config.toml
num_attention_heads = 8
norm_place = "pre"
optimizer = "adamw"
max_grad_norm = 1.0
warmup_steps = 432
MLP neurons of a small language model. Each row is named by its layer, matrix (up: input weights) and neuron, and shows model dimensions 272-367. Each number is 500 + 50 x the weight over its row's rms, rounded and kept within 0 to 999. Numbers have three digits each.
After each neuron's rows, "fires on" lists the tokens most often at its 100 highest values on Wikipedia text that the model never trained on. A number after a token or word is its count.

L5.up831:435534487473521455544469487494556474467510516518547483472599516518446510491506569498437497459431440488525413520471419569466510574470494582440517572495393496531470438547492486496518425488439488486598499449515599381515497531491471501422578459500483488566557529491545466582528431515494475492
fires on: "al" 16, " to" 12, "at" 7, "m" 5, "am" 5, "el" 5

L5.up813:534471554467455438559543534448455486500493450488499541544512412532568476518470389499446518572480520469519489453515470441455577597515491532542497458450385462528535487519562570608458429534460464439513573439514540511536577481482469490509534431544541544479521430533422412545426524570446476460
fires on: "'s" 19, "'" 14, "\"" 9, " In a" 4, "i's" 4

L5.up2042:480519531560476526533496545560519590520474550478542437585528448495534437463422483459550445499502405464561491581566492538522570455522534579436408500494433569453575440444514468497455399473521463439485382481547540534433483492505516561604503509502512447499473533498528484573505437427485565467
fires on: "th" 43, "f" 9, "ö" 5

L5.up1203:502487521487561503504556507502444437511471379592448562544485490486544436548487555499515519529516473460443448433539524499437559473435447571464559561439504492460536484582531558484420474555475512512534509533506429456481408474524516508428546506535416504558427525609608450388513472494489561464
fires on: " " 27, " his" 8, "°" 8, " her" 7, " F" 4

L7.up2035:496618514508477489507504533504481480471502493577510474574523510435528379494546479503451504564531504505457532486495460473491443622448532580453405527520533439612407532499505584509517487488453459503539492541422538567526482421448483504445577499545497518539477527514452505433564496552480512459
fires on: " that" 33, "iv" 7, "is" 6, "it" 6

L7.up5:480500475532505581555586518426442512447471491555460464480493498502471442528468498569428590557439450469585571455576509575519483651485551405428535502571439551480527536503572487563485456497484525450556509520471561566485474514549435466550563456500460535580488457551532512538502371556465498525
fires on: "\n\n" 34, " Col" 6, "ure" 5, " in " 5

L5.up654:447497403493530527546543481520535532406544485535431495520550506381515553566422526515498514517544447428453470474586480564438466533525563478490472501423517579457432580478496469532498571542486494482558510442521465570554493381507423465456532442493483420466629586497504463585486448369491548490
fires on: "." 22, "il" 13, "i" 7, " | " 7, "-" 6, "o" 4

L7.up92:462498411489600468482504524465511504519383389454402531489537586411513466538501511465586518498466413556495517562476518547507517527526569497458426476454498485577499426523447414596481513492470554430548544439441467473552483522613495549568491465510455548500479499457503502481603456443500531533
fires on: ":" 27, "ar" 13, "or" 6, "red" 4, "; " 4, "5" 4

L7.up997:476465437556638495457478526453546435476532446456466576537439485440463494476427476484478482470458444548500456409482503456518505536515447512365548536546593481516474497563510492514537468516481467487485509530437434406496529474473482563485470458482420388543471476474501444530541414522501522530
fires on: ":" 36, "." 15, " not" 6, " or" 4

L5.up1134:497470545499549473586487480451548523456477554463486464556504493381456411422627521490383425496548484548534540590512532456521480559474440469461500521511531488473500456447525471470468422477462467560496554460472483547547557477465567516581506524413550532557499550469484466459559461450557515484
fires on: "ab" 12, " first" 10, "ach" 9, "re" 7, " rep" 7, " present" 5

L5.up374:493501472564541534531522538432525549477469463535490428509476489510502461616492532470530435475415438467399428467540498503515599418551543514470541522548500499631456540440388505603480483575512588563512588478354484513476477493501485509432545419491595471441423435493473544553478494514505532552
fires on: ":" 45, "–" 6

L7.up98:535408542485494514472569455448511444506528453518509483466499544510582506594450487553502487595594454460478557462532539602466375502530511507455576571602403458567562488468663433487436533523450527446506477528572547542504501517576521474449543568522531498543517594546444513481642547467521522446
fires on: "un" 17, "at" 13, "l" 10, "-" 10, "am" 6, "em" 5

L5.up999:438504549432467494504509548557530520413459456542470540642483484467584425545516478586430461518466557431472511484465460428539429474530569519461482385571428518518484532516540477565505476445466469444552439490479632533559602519534495520453533471586516470526489480499485474499644437525491466468
fires on: "b" 14, "my" 11, "red" 7, "hen" 7, "f" 6, "y" 5

L5.up917:529532459476494435484592564550545578494543495575467474552386500490521525553420442501441423452513512611464454517562521494450534486507493492516529467471519497535473500493626545481390480471484525496555444436439522525474627463465486614427473550581447544528493551484490490489519529427515520468
fires on: "y" 35, "able" 6, "age" 5, "my" 4

L7.up372:605581516458523511523538530450606458555454488425482458455476476423520478520516473531526466440587478448416490523476464558532497465473467437430517536499448401477661441547446458472511515419488476544467495529556402555406501438549527504535582444461597466530539431501468533457537459510532471551
fires on: "J" 17, " J" 10, "j" 9, "- J" 6, " | J" 6, "l" 5

L5.up1794:430544553471470470488503526493595489557514450532433492540454468444462513533527533478534483543576554618500605476487535561470631450504624470501475516481427510475548525538617515552546504446518474479580559453465478548444497461463509433511471425502569504395634536447453488450600440480407438596
fires on: "." 22, "B" 18, "e" 9, " | " 9, "h" 6, "ar" 5

L5.up410:483549485512511500556469450541472435537623463513501510519546599554527525466522480584361534481521467513505520516516464559491482570467479461493532499537439468491524408465478509595571524562412507491566492449519492611534477554456454569429464485501423480517470478526525451488561531536453601543
fires on: " " 35, "al" 7, "am" 6, "ink" 4, "ell" 4, "ash" 4

L5.up32:565546516619507507555491482519577563457519470541439552536467494434497493573514600514507495543503575528647589395517407440432538476408583539408544547503523537569501604476462486535561522441428524516436445472369532511513559507521478467499513542574492425530531479472527483429409514568480462594
fires on: "and" 16, "ow" 13, "ord" 8, "k" 7, "old" 6

L5.up815:512514552406571385523553510415454464584476472493465434503465518424431497588529488591445506539489572567488558468551432560488512523548434594564549594446431502448497492521577454554552510462484413488576515517461477516467445509591427445440453493531456450518426521508438459543505526472439489471
fires on: "es" 15, "er" 12, "or" 8, "is" 8, "o" 7, "a" 6

L7.up1426:581542390505481585532445525586448626467561446549491539453466566462460435450439522568440533594517439484533503485598478468415536569482543600524516515515397520446517544500621542424479522626480441561574408511409516442449496526525473523516461437480453580531497550457561536491429535444494470589
fires on: "es" 31, "a" 17, "o" 8, " one" 6

L5.up1922:611446557521406541567568547454460473487492457397552538438469456478612458481481546519468508543483479502512553453524483543458456552568486474496479584459550530556549486425464540494519441513480403474529495485553532469480518446542487548556547466451446469497526489478539460490459491483387486505
fires on: "'s" 28, "'" 12, "5" 6, "Q" 5